{
  "optimizer": "muon_variant",
  "lr_head": 0.0042,
  "train_tokens": 294800000,
  "dataset": "wikipedia_en"
}
MLP neurons of a small language model. Each row is named by its layer, matrix (gate and up: input weights) and neuron, and shows model dimensions 0-127. Each number is 128 + 24 x the weight over its row's rms, rounded and kept within 0 to 255. Numbers have three digits each. A neuron's up and down rows have the sign that makes its largest values positive.
A block is one neuron, or neurons of one layer that tend to fire together. Before each block is what it responds to, as a language model described it from the Wikipedia text at the highest values.

Description: Ends of list/table values. Tokens that close a short field value in tables, infoboxes or lists, mostly country names, years and line breaks: Country: India, (1964), | Estonia.
L2.gate134:148142157149103134107095183123090157159159154115111132133157131150152121066105104127140088071094111104128138106130135103166078089126129108090143145112127149124083134141099127145114111091125143131143159126099115121124120170109073108132135095124122101126123123138138123119145083092149145127102115153161071131145150135104139115073137159128091101143131124098085164094123128151118100135117
L2.up134:120164119147127146087132162116092127159165178123090143146152098131148096051107125132139072071089140150100135114135111127146068114149130148097125128097126165129114157154093108148117085117124149167128131129079152111113090150135089145160122117110115141137114117126135131161138079116134145132097139169169092122131126097100160127075138154099114133110118107102103166125121111154129087105098
L2.gate244:145097155145153106117145149151168135104120137151098114142092096131130139126128110090149124115144118144151159104149109110106075159076124124157139140137115141157099150150113114105126103117153114141109140123113154166112120120147087157102134171116150152141088116106130119174099148111130181132137100133079071100076192092154135099111103114115061166133183118112099132078137102106147093139085
L2.up244:122136203143142120148132128128167122085099120167103102144109083131105125118110120075140153132162131146132121095152138139125108159066109132125142150141130150138113158153128107109123114112132110159111135126122155136105097143089109158147119141084177161156107129130130140120069158093142140132085122109101101105090173096142138111121130142099105149125190138127073099121145101120142132145107
L2.gate272:136138126128070151139127131140135145140132128105095135104118114158083116095140179110094093147106115119086175100085104163128119142156104153196142111124139143118157099111119171120145141121149150135130122130135150147167164109160081122137174105145116119114091110131142169087172125145113133110124154143124079128138164157136108093077153137120042125149114153140130127106111132085077095122140
L2.up272:143117118117062180123119115121147141133126136132121112114143125157094128101142175105092101164121113123103172103095104127124115141154093164203104145128142138165158080100109151102126161140139153178108142143138163142168132125124111117120169128122128152120091153143141148093144116176118140103118142160138095115156159170123131090108160136104052102146096162108130129130088152122100088148096
L2.gate280:124147108133129133134145091134102124094118128158092115142129106155091055124141101108155166150085145133136162107153141147123138141109136136120137107143145092160139127153155114115121120176115118148148152118151142080130109167169118103145110119170110093138135112139130096089143149129105190116122146146128104150114129092137100094157153104129100096103112150086144158139094109124117101154139
L2.up280:117117111099188106123137109145123096114107145074099129153126137145089116112105144121158117161075147103150134132131132195114130158140117146106146161153173129172181137126109093135126095167120151092148160122144121136116134112129126113133088101137095151129132145103145128101117139138107123129129112171137083149094161096118124131100137092124141112123112176143156124167110095080111136128120
L2.gate407:151098136146154122115154154170117125107134147129147084121146132142133096144106123066115129091138155155136120145113141131130105168105172146177131162156119157139125129142102126148110094174132160140146132106103163096129143156119202152133122129147139169101133106100143122116096154139134096146133128130121116158099190100128137102078135137133095123150181134099089114090165088105108105129107
L2.up407:124072139163097151130121137108120135118061119110132113171100130116123083121090165127125089142094113120142121129086177147122093117171121123156143158133132177143162134158131117165145119160116137120130153120137130112120191156157123130099113131085129121130153089119117153164138140139126162116146151068083106123136132117142137125117147130169111135163134125094145173110092092158082130124113
L2.gate462:123145107179136113124097148128082122117134145146121165132132104111100140140134084103138154114124148151095125110116172135146126132120144122175128088130117116103088144130138137125151121138163090166135071107151120148143136129118100104116201102133137154117095134117130107140162151113174082126114137193144135142132103096110139114068102119136154153136085159113086109100172106176146112119103
L2.up462:081134108154094123155160149130133171156121126137139153133112144136154063127104109176123142154146127125116141098112131156116116153137162160135137098123141120107108117089112140114126108124142122144146078120153165152167186183133109115114164131164109166141104097095113101116164098101103118127140214172141109135099123128107117121117096114162132146118103146121085138106190104153159082118125
L2.gate537:088118122115130108144128150183131102119146129135049126135137093162066131122157160119142154129098116127152125167121091153112125157176133156083122128155173104146130120123151099187127143097085154091139129096078141100141130112095113078156129082172109100162127108153121140083119147117122151127134092113124121138138147149155146099076120165127102157107166174073143134140162156125111151108141
L2.up537:127124157118097094147124145178083154108137162152069114128092112127128156138165151107130162168101147129111098127095144153131160183168120134088119128165157110181160106163129104187141125109098145127117150085111088105155102125153097075143144091159123101171137121149144133103132151101135130145135092132122099132138181135148155103076145147127083138107132162106148186133151134120141139130090
L2.gate588:130136149138131120144077116127149156110132172153075102178119112143086141128123126133138139139108128107142131122123118154129118166117140155084149111168136105181093079112135141146125084107069111186103128140097141120167077178060120140105127153127085158140083140162144086110131139109098102124118111150129113140134160161115134114145157123118074110091137129150143173119113153101118162100071
L2.up588:094180143110129128112086113103136145123109146128082104176131100120139132113129137125157138112095128116144120137148137110135092150147132154084114141155176113130097155154154140167133095084117071125147160114096115090099096132120113122121152155106094159138073141100160127079130096117089148107133112109122121167131147124126157122159155159137095106087158172115112147148078118127120135085110
L2.gate640:115123139144089174101123118170167108147118161118118114107131116107121095128129138101113148079103133123165153161111108130100133131120116126128124184121111145166127124088182124127131149137123091168086167129134143126110124125120142128137148135128169128082134107146149109071146184060158110129127117089142146132127124135150114133125116104093164135139138154156117121097186100145108129134147
L2.up640:115137103149064133101129130104164114140120105137103120149164117128124091133079115136090110117121136127170118164163098117125118128125107140134123132134105101181146137123130173152115126134114121144108138126157180140147112148130162144151137124113144116070114131120112100064064118099134185132139122123129150116150085122120123147092125102104148127183140167124125152074093130151111114148140
L2.gate668:164139123098168119163163141197117174095129130112125097108154096114094117095132106104137149089103127127133074136139154131178086157128133153124142141105117153099165118110111146133131164126138178111110136163168130127153138153157122122110156129164165153132095124127089130135143146120109111104160117129165126141106159143135121137097104088121124147140170146128170124095152100109059107159127
L2.up668:138079163124105111102121140180147146159101119176126132116119070134120110153113108091130152084111089131161124131109111110093122158141117199133130133160134144146103151091107158109115147106129129184163143132115134109181145090121120079134121114113129132112133105133087076094131129151120119159175140106152120124103165091111137129116124113135143123150105170167131148113148141160094134104140
L2.gate739:153099153116120153135123111112158160126130082136127178060106102148098168147155129105146105116136106128109107052083129116109177159136114137152145138136113135116125149134126113074150135133138093152117152185125125112101128063133099127132156123136119135113101178146120159122142089140130115145102146123129136118152131185099142106150124144144140124131070123132120151126152113115141153102096
L2.up739:153100160131138125132142123081178117128109128121156140092095114152092162133187157102186107094113080155130106075087132133133156158134105164116092122142134139139137132140122130074089118131115104138120162162122121127103111134103061120141141156169095136136106178134141155136163113126136135115110126131105115129124104179123158120151127163158123139114072107131162147101124160106148147121112
L2.gate744:114110132132162098095136147161146170122122143129087087146153181133098136118125124074126131132110151152124129175146122149129137154162153103136110105137135141146158144161098157147150119119097114116158131160171148119115109091130132095152143076122084125095096141101096169141144139101074097110137104102136094136146180107149144093091062138156161137171112180089144159077160114115150120141110
L2.up744:098132122124127136163136120164104126110086113127089127132127082144083132129130096125123151131123121150115040147116149145091108175095147134122123144119098127143125119126149141129159118094164128123139098135159094140161112108150113123123178137071133121140181111136177146122062133162122128124149114127140125115166145114118114119146103168107098134172142125111145127128129075196147095164126
L2.gate754:170115165085081153119137123097151143144130128154130107128118145138137176103109132138144150114117141093112117067163127121123141140119125144118154157152128123183151162140099136125112151103106169165123129125108098126141086112098123175143149098125149097117084109157162133105146123124110148094117136145132144073101139125087098102103126137136126136108103126102134159133099053140141143116124
L2.up754:142094118157108122159138131134152165135119150119113135151120124188129161151110119123113136119137083151163084120134140113140122138114117105108122163100147157149103095157110191161108177120094140119122161138100149120125165077097151107104120126116118127126128126161197164126160147125115118131121187162113109095133166152137102119120086114113104132156093153112162169127098108083117102121111
L2.gate775:125134158150118144137176123151134133106122118171102044117113117141145096127109117099131152093094103093125152120091102136077126171081150092119132149165122096161129150136137130152157095130155127123112144126113179118162134122106147120099119112120126157126114133109126131133117119125103116108132159149170104136144133071139149107079115135148094120159145124086125147121137141109112064160128
L2.up775:096116091194107120129128128128157136152109151165094110156182111133114091136086124155132153137128084136153126115116106177155097149161124156150152142119117142176135168163135130145140137196122113120133100164181134140145112169132128114089119119120144125174114153108127134111117120115117178132143127147135149117114149091145153174110151108099083171158121152111110146143098128157115074144117
L2.gate797:145141168156097168128140106097143132113089062134136125107107149143151087124122134117127077152135111076118155134103119099100120178163138114114119147125101120170105111171086139110131144136144137142165170139101184136122112118159112127097118168127132112105136109128123122119154166108130125139156136140110099164126112096088096105137111153114125145136125161182123159118129125127174112155134
L2.up797:143097099159072090133140103156155139154136141093162165161119121131146087134094160118089136105145103107150110121161119136108125157197111110152117129106095096101116119151108134112094145150133179147151101133083158112128102137125154131161112116154100194126137145122139140156129120112129143174103097133131113106148113137094076104183089123147112143119101171103133122099126116097123135116116
L2.gate898:118132148152111101139101095114136129132113122160084089181125156121142125137167116130125146085129064146153127126122085136117120123109160105170146118125104121126128108131125140133140090081146173161112129155122140116155162104125146096125160094113129135127095076145115108091132185149152171151107137132144145118152105122118122182089167119113084151195132159147125134094161106086103108096100
L2.up898:101106101146118123156089119116114118149134154123109141101126112134104114141162147137118086144134081159148134077098141140150127148149180094137111113152092149125123078129119075101129114095137172147127154166090124116121109115128108137122161113125132115167119112104128100120131149128129141135145125159103162156135087152167142184130178113114087135132116180135139159186128098125139084173122

Description: Infobox entry delimiters. Punctuation ending or opening an entry in infoboxes, tables and semicolon lists, such as ; or ); after release dates, and leading | or = lines.
L5.gate674:111128120149122176117101085147145089156168101143143095138125102125091049150133098132124135107129103128176072134122092163106133136146105138137148093148132145090122116140151121104122107109126148137157127125139130137171180156110085096124137151186127121116141173093126100106108143130130123124104153122143126116136123117153110095088108140125069153125072133120137121158119102141131101126126
L5.up674:129145128117130134138076167145132104117152116124131146111131160142141110169094126147113142164150121111162127117122087156044092147159088151114142126144109153144123141129158101091163134183132128148112150114160108139185130140137167147116098144172130146137106144142099146119110144126095152165092144117108131126134122091148085100132136116125132182144155138145120134110118092115138110103136
L5.gate700:094137111144136154137093104124123091144149137179141108136133136133106143123107168094149107172149116125114110142102092150165111172110118181112111116150159168149121141117132096111123119133144131111104135153122124144112131141109154095102085116111124114138146103151132140139138101109138165145149097115187098125146102149096149141173100142133126167094117146151090107117140115083126145148154
L5.up700:121144109122167089137148101105133113105125112141115127128137128164106124140114146141153096155146128104171150140132124127136139103089118100062100113138147083148174102100147101121138145134158149154182117106108083131116145165085129133116119131130073149113101161116089130101151155104150117164103141118148117098132094120137112062106125155103117130146099151152113134146144131128126148167135
L5.gate706:113087099179123163122148131135148107117173135139118111099122150143111146130111133147146139178099140159157140099120081148122118134156074149167128121167130119141111138157137103139117132180128136118158120089167131134106152099157101124123130129128138135132082165111123119101106108120121137138150073182118075130098135133147092152092119150118131128109122153138130113147156096145116077085127
L5.up706:149081125141142142161133104113116122143127157150142138086090116070123093167108175147171130137138131145157142099072145143093133131147133131106160102107108077139138166139139117117091176142120175111140141135166157124144170109150128153173112121124122136110134149174129145091139130142107120153100117126095115132060102136130126136109150080114084131118096176129150152150121130106120127113118
L5.gate905:129121156142098130122169130170092133172161132132111129146127114102145154110143127155133140179127134134162099151106083126115122107145118142148131115163127090114128150142104126115161160120142141123115153088130170126161139094104108133128129154093152132123106165151142162108126169155101125108087174102131116123104164125130126136131136141109159141132135162155124098113110100130102152132142
L5.up905:107096135165122075117134145098142085134138156153139115121157141162107101124140163111115147164111193121104113127098129111175128095099126164135124112116150153143140107174116099120115126143120126134105115094082144183115153124136106129133165144131126144133077088139156158146139140169091140117140147108127098145086129117114133116119160084141144093101151146138080139132108153159110136173141

Description: Table cell separators. Pipe separators and line breaks ending a cell or row in flattened Wikipedia tables and lists, often right after a name or number, e.g. "Timo Boll |".
L2.gate10:081115134135121106136088140113148083141150182126148117132142106114104104170086135137119131131125136127136109141115112147141122107088146163140133151150145104112127150136141150113175109116141140108119152118115145083132074100178124074111142126157107090113139133066136116155155143117106127124134094099099135143154181125200113122109158112099103131122133143123104166128104130133149114200115
L2.up10:091146160132072171101112145130146109112117104099106112118152112138116110124124151096121155131108162164173140132164106118117100096144095103156127123114108170132133165119106065081156158118123122095098109084129137105133135124178117114142132174154152107095173141140120089152094136122142111105136129125151131129132141125178094118116135100152102134104102125107128145120129154120123168138129
L2.gate23:120100137162115172146163153109160166143148124129119145150142169114132132145149107111109112100104123154081180099119130123120111153144146146159157143115142105100089122090137127085159152134102125125096126118132129160141113137078113116124175116118122125114138144134133127145124156116150096143125122141137178086160109172085119111118120120150056144140114125085155126076153070116139116138139
L2.up23:116120110135156125130152139144125146159073120131121093138140111133102151123128121145117144166138138110154135121121156113120116102128154147159147154137134139069136136151161075110135134120105163115165109164152156120132149130145100085104097125162166094135151081169140106181159106127152090137104065118132149133104100118160101156178126131143120145109137142136082102166139088095138114173132
L2.gate82:129144147134165132149166116152125132105105111115118130111122116090128169129133094117143103123125171134161151106154108142142094148105157139105115122127120109144118135071127139120106134127109092163097067151128135113131142125106136149106112174137110125126127161103088105135117112158119152151171147137162097121145176124092139145086105126110107139139120154105115090109137124134127124112113
L2.up82:135128122112102162117140127104134101107128142144112103131098132085168145121082121127096132102125136124155182145149111119191113131115131129155118137115086112178103108083133162143098170106143167132125110151124138100126111070101141119112105094167137123141112173119156111089142112123150109125136137096177118120137140141101133125084117169129119133147134124132137155080165128088098094124156
L2.gate152:162119093173144106139130134126177141144126109151117137122171135115116171164152125092115199103123140114103193164133161117079118148094138125137144111105088125101099132140152118091155114126127121127140123093169088106128087130134119143095139142097135119123158129103171093095141164098102156148134160119162161160114129134123151118129112105101112114164147090107114116150074097207135099089169
L2.up152:127138118087148109223134144127139118144147127145123085112131141146103117117127070118137155110129131104143123189143146136086091164109128108128149110123125145120113130125172097086152148143113127147133141146155060117137144181135108165091171102112128128162123162109106132102148110097135161125107134130144143108106113132143126104130112143097151131173121098133116149145112116152175109151100
L2.gate249:110138125134177118129093144166096123116141150131138116151157168133085132095135116126143140082133137135089127106121150124104091117098185098139137150157130087116115112176155145111155085115096124137082103097125130128161070098134146088149143156071115120124122156099084113118069170131130135131142128138166100094132157109123145119116167130113085153157176143119149131085124128112134137116137
L2.up249:087151133143189122146084135117077143113132149131141085113129163093081132095124114134150133115115180123111107142120125150075126132089159115156115131133117109099129144151134121112147094122119132136113102109143129107138072090129154099112163139086097102113132167092129119136091204126138113155132128162159143103122164121106130130118161147141072138138168143126147113106154111123158139116152
L2.gate253:141099117120070155129142111072120173115136088082122107111163126140147093135164111120106156126126150132103141113131115132116105140119149110133137100122110121161112140105111121133151135103140100122109134107169162080148080178103126169126174104109128140117116152127108105118105174106089071158129163170148108100166170144112136077096146126111078128101123124091139129101117112157122182124122
L2.up253:152123104101111122159158150123126172166101111101101131129158109124128129084129157089132107135124108115108109116136149122100088152106144142156131120140111156174125102114136146099155101138115072128129093137148127085163162120123116140116149131103146159105094122100123141122146151130088116113151173167141082149139181171078193132061113134121112110098179146098127101108121135123165139101136
L2.gate318:149120106099158145139108164132102166131164158160113120134137139137124165151147128077098162153122178116088123131139096154114085086139134125139106111112147108130108162136110110125146097156131110152136144098138123107145090128099073137144144133131119138116137165100118135088110138131146072119142117163101140136158106153142127084131090131126150140113155129156175141095132148121142140137146
L2.up318:114116098145118161101167115101121129122110108117160139189156153093117134098150146137112106133112132134151084139118148109088146147095112143157145141165185124141132125148153120129092167130104110125123117058113138177128124130134161120131078148146089112125149161093139121117094174121112130149134142150120127090125109099075138120097172127106128139084123054110112113091134127143141137128089
L2.gate362:119088125143130117145119126149160151169129088138108100112108128111156140147150148114127135146158134124117147157154164150075112098089159101162099110144127094153165108101099117110137126141117112154106121098113133127117122124100115107106155147129135155067143120053139162118128148114134133159120124122129142137136121129125169122104101116107126109095185148127144118148116132147148145111126
L2.up362:133090124138113137154130124133148138167102103110138090177103140106094149100106123104144166100108106152142138152111167085100172115100139101142133106106131113143145086143140106120137101142145123126089127088091135131166130104101139090144114131088203128131161157163108146113131168137143145124122148140113129171115126132120134117093157132103142146122150116127126160156101117142140133113172
L2.gate413:140136145119140113140139164172110135148144142163109152170152126130152128153145101125145154137141133146082100146065128120085140151180138125109165132153121143118144151156135126092099203096152120152143093121122163135121129077162152147133085133170113097133112045086128157121091124120090158115140128144148156140131149112120084143113085114110133140097156123123109135154108104086108119145102
L2.up413:153138096130125131151149148112084132141118144121142139097126116145129121151167156169094158142158106105102148155083159119145111120148116155139130147131160151134114094108153075112109187157107147144064102127110140120117137049110158158122125126104117086159111146125156135129101131106125177103103134180084124126096142081174119109141120152123074146128089158121081097130107129125121113099126
L2.gate497:106083155128119126172147118147157126129131137111141114137157145131113142110153131135125169146112117150144097101062134173113150116152117183171168102090128136092152098141120140116074128140145100112141129110156148126141126140158101098093182123161079129131102150151146135118137122107140156113177146125115078145134178147143102116132105130115121150140146163126166117136106122152109120138115
L2.up497:121081158127118137177150152132174119111122145110129115158147151143107137097136143130126162143105113162150099085087118185125158112127106167183158115099126129109150110166117161134083137131149132112127146091150143129128125121191100103108166110166081141096117166143153148134144129105128152119178141110122060128128200157145087110127124143110123130138153141122159113123104116157125117149129
L2.gate544:076073130093115109161146126139104111144117106131143148099114103145119154176132134168112095148132139138133138117117097120111132147143116106153112144157147130149114125119072102136107119100153159161082100120107115109152068111170119132136152154159143133138149143143104138117155156185153114102112115129109179121127127146169132068144127146111087159156154148155132085141103108084177079125114
L2.up544:097112169115163072147136138123124155159089162117101134142133113138126141153091108131092103183144115132138138126129136115135107113088101087124169120134117172128096155100102090123115120112132119113124162127156093106124138104134151148148164162141110133135163112113114111161142188153142088140092123144106151113147164156151128119093124145145098121130140131181144160118129096139158099144140
L2.gate646:133107129137162116172159135166131113087110165109118099106140185125121130121107091130113140092137161132098120161111127101106080150143178082171122148171136077112133152135127133115112108094114127100105142076134148118125122100148121119146158153156097113100142089093096090116126161166128119144165125147139112115138126075123150137092096096102106171170119146108143108078145115099129141129099
L2.up646:139146150100097121161153136135125110145163132118100132168173160138118147157133123100115121136116136138117159189119167141126103094173111118106170111082107169111127133124113095125111122127115110147108122128102159083129157153161137108146136129116136106163152121136100168142143128132151204148113115085114130159142145197132147127134124134119117117131137077140102163158129087115126133110130
L2.gate729:105127129148133110116124123152115126093145128123133137149163126115127145130083094148105153134129085148091150110117123152128116131100112118149140138160113101136083158132114186129126103118121126151132128104123143134148108089134152154121145177149167114077122136104133112122084124161091111116103122140159141124078141116105145094110158118123110172105124141133111142141182112104150077128108
L2.up729:094128129121146117130130096214113125136160107082110158133196127146153152138122113103127169123152130096113135126105144106118134101097130134127105157159104143097132181126141125128106108134106117126151145103092168144141110105138122109127136148130170098159151171087136093105147113095109120105096154117109118173060128102180142142101147108108166156126155135152094105155122118123159123096138
L2.gate915:128098154129168080166151103142105152125141110133109113175136131139160158089086142107133125124136179173125138116104097150130135128119167104127107166171115092108149088135127101119084136110103100134136166139081122139114111132148097084179090115111109126150115127048123133135159162158120127119148104111140114129096175121132116146157146154105107152108107174131136130113115116089136129122138
L2.up915:144101143113113088134152131135127114147119101129081115155116137143082140088141107109085150102098119134127105145149101129157092092101130089092120132170103086130155112106102120125106141134122105132143152125115153143109120129193103087152125144152141122129101177080140132125156179118117119111164084123122145093102106127118102144183172141110106158136124140123138146071130106077131111152110
L2.gate955:137121106104152080131124140140156119099143159123081131185139148127093134103095119083147104145096133164132187101087157120150136176158139133120178167102140145089157104137140126168135130121101116161120110127112144150127128126137157142089148136111128115108109124153170148086122081099143133137123144113148133142150158114137136073148081088144113169090122111120121141107092099112103190078157
L2.up955:169128143158131139141149115158119110160086111106133092114139119153114129139125145116132120125111133118145162126118116146124144085101112151175144152120172132123127100154154117106103155107124143119136166111122119171120157144157142106097161138082166093148118127102109137136138134098175108133112163121119121152114138112094094111135064132129108129147111119137094123130132166147125134100121
L2.gate978:119061142127140130198168142122157173119140103142156121123117117157102148152150108078162151143147123099122114115063134156088132117127137110202158146126090130106129122110130151102083119123140147123129119090128123120129102151176106107094168124161109139117087160092111136116165164138133162134155138134100097100181174142149148093116135120132119104142171131125152111112123079131144063149138
L2.up978:129082136137125107177158126113141146127128123155156111157100131138097131133146110101122158156134118123118123104084133134098125137082122135187157158153104125143122136105104157090070134137140152118120110081116120111127088138163097108074175135144091121109078175117140132155167154132151152120142118144118109109135188143139177077094140140118126133176145125096147133132134128156155047141105

Description: Table cell separators. Pipe separators in Wikipedia markdown tables, mostly right after a numeric cell in sports, election and census tables (e.g. 4 | 1, 75.6% |), plus row-ending line breaks and header rules.
L5.gate230:110069138134124083163152095113147148155124114106130145131104103120129127136072147168084134117135130104107119130086112159118099085117108146169101186109180152148106100118138130103127156149128113134060165154146113099144161105135120097130157141110142110126155155153148160131126106126115131114110109146127153125136172164169146081119152091129100120139139153152125128151080085118157132116126
L5.up230:118064135085112141148131153151151195120168134119147119116097117148128152139088155153094147105168113108138150127110164134102137118115149126151114130119104144114115122131148126133109159154104113155054153127126106098099132145150166103125109174119158113122178097103137136151125124124124164108154088110128144133181157118169149125160139141129125154164151152120165090113108080103128132121106
L5.gate618:108112135104081152117113146126117105149140085135171139093126100116163114167120130089153154138105152124155123119081172096211119140142144060116080121108149150114087104125112138126134099121089104128138105143137154127128111170143159116153119139136151132148126150159105180116181107117152093134086140158112116117151164134095108129121137112121096113153136168117161119117169114119115136139106
L5.up618:185141166156094129146139124101099168144132157129095139093122107136124123149107133120147155126154095140145123089089145125106097143109096125133134130127135089143101073150120147118113137103146083121128091198116115127103090108112129139134159131139111147105109162181148121153113116100126147129103115155109133147126076167121132175137144126160174139094132131154142117075146109129130103104147
L5.gate718:134124100113126131127114104117130105105130114128140091117130139113119114106149125132091139162152169118148138155128140120116106118120084121132114110093099139135129140141177114109158122124166133147114170150106118105096177119091148127096191138126141135157122131114117164100068145114154068118115126107120117093110165173127123123132068146120132176130108153092148089157123060172131177121134
L5.up718:122111103127131125145119166113105161090118115113135144144113114125135131124170133131101153120159166136143156138101129124115084107129084126119082114125126110135120135159182145149158097110141152162110152138126133100107167097079110117119130144142146140103110133113140125155093155127116116111139154147126088068104145125145126099088119121114137161144128169114118068109130053171143137128123
L5.gate931:155097094155089096180128127105099110106157135164147139146129110108121120141117117162121141151148145136170147126125146130157136123102131129120084163129117163130154166100152093119122134100080131123092141160098114118136083167167103130107147178126126114130149102147166115131122134102132072113141120111147110136152113139066092098162157139137114116103128129117126101097148093137122098132182
L5.up931:110090151135086136133139104081118126133142137147125106120145108121121125151142101146143133111180143130160143130095113119130128122131165136144088151115135110145129113149103138175134155120125136100125144181083133141141109169124118143135137185149117169125134109161099110115108081103105112126162120127100061139137153092100091132128107126126150120122107109174094113093164109113110081139126

Description: Closing parentheticals and list boundaries. Closing parentheses, especially year tags after titles such as (1995) or (2006), plus semicolons and clause openers like where or before that end a listed item.
L3.gate861:095106130116134134126107087111104115114146123139112132189146126148115156099139118116104186120192136096123119119111121146145126097137144139108148177102115112132121142119171129132155131134112144119159124141127179126131129138136126127134109134128118126133175143158086126114116118113081172186145111129106085119115155100108170128115147109159117128094100133135112107116112073135116088112125
L3.up861:146125111116148123118084137124138170094117130106101122122071141105142143086118078117123109109142103112108064151137122137100126140128127126161126095142114118115170118169144113174138112109140116116158132132148118125142154175094112106162131132140123110134142111103102139105132129153127119141109105135152110127088170136123114142103100126135130169130101113128138157124143115139122143105109

Description: Table cell separators. Pipe marks ending a table cell, usually right after a person's or place name in sports results, cast lists and elections; rarely semicolons or dashes.
L3.gate261:122092134116104101160129080143108134128104149162176109110136121158107137166134106099123094124114107121138135099130148120097153129096167133130146128121121201113168156162114138132146128126137126095122100101124106125148116172133135101094160139134115105115157134103087162133136168124118122121095106094116113131137135148170184120142126112139104146155127135134139096138079121101123140126189
L3.up261:127135133152109110160145133132159128151153150136155105134131114133126098145121115157116146114088133139114095103090135131089071090101135162172145116193133098178101136156105100132119105123146114158135148122161108068126105081194139106147157131138145118104160146108155125144155102142110154123102107150129106131127167151133160113111123118109113164152137107113121146169111134110113115136109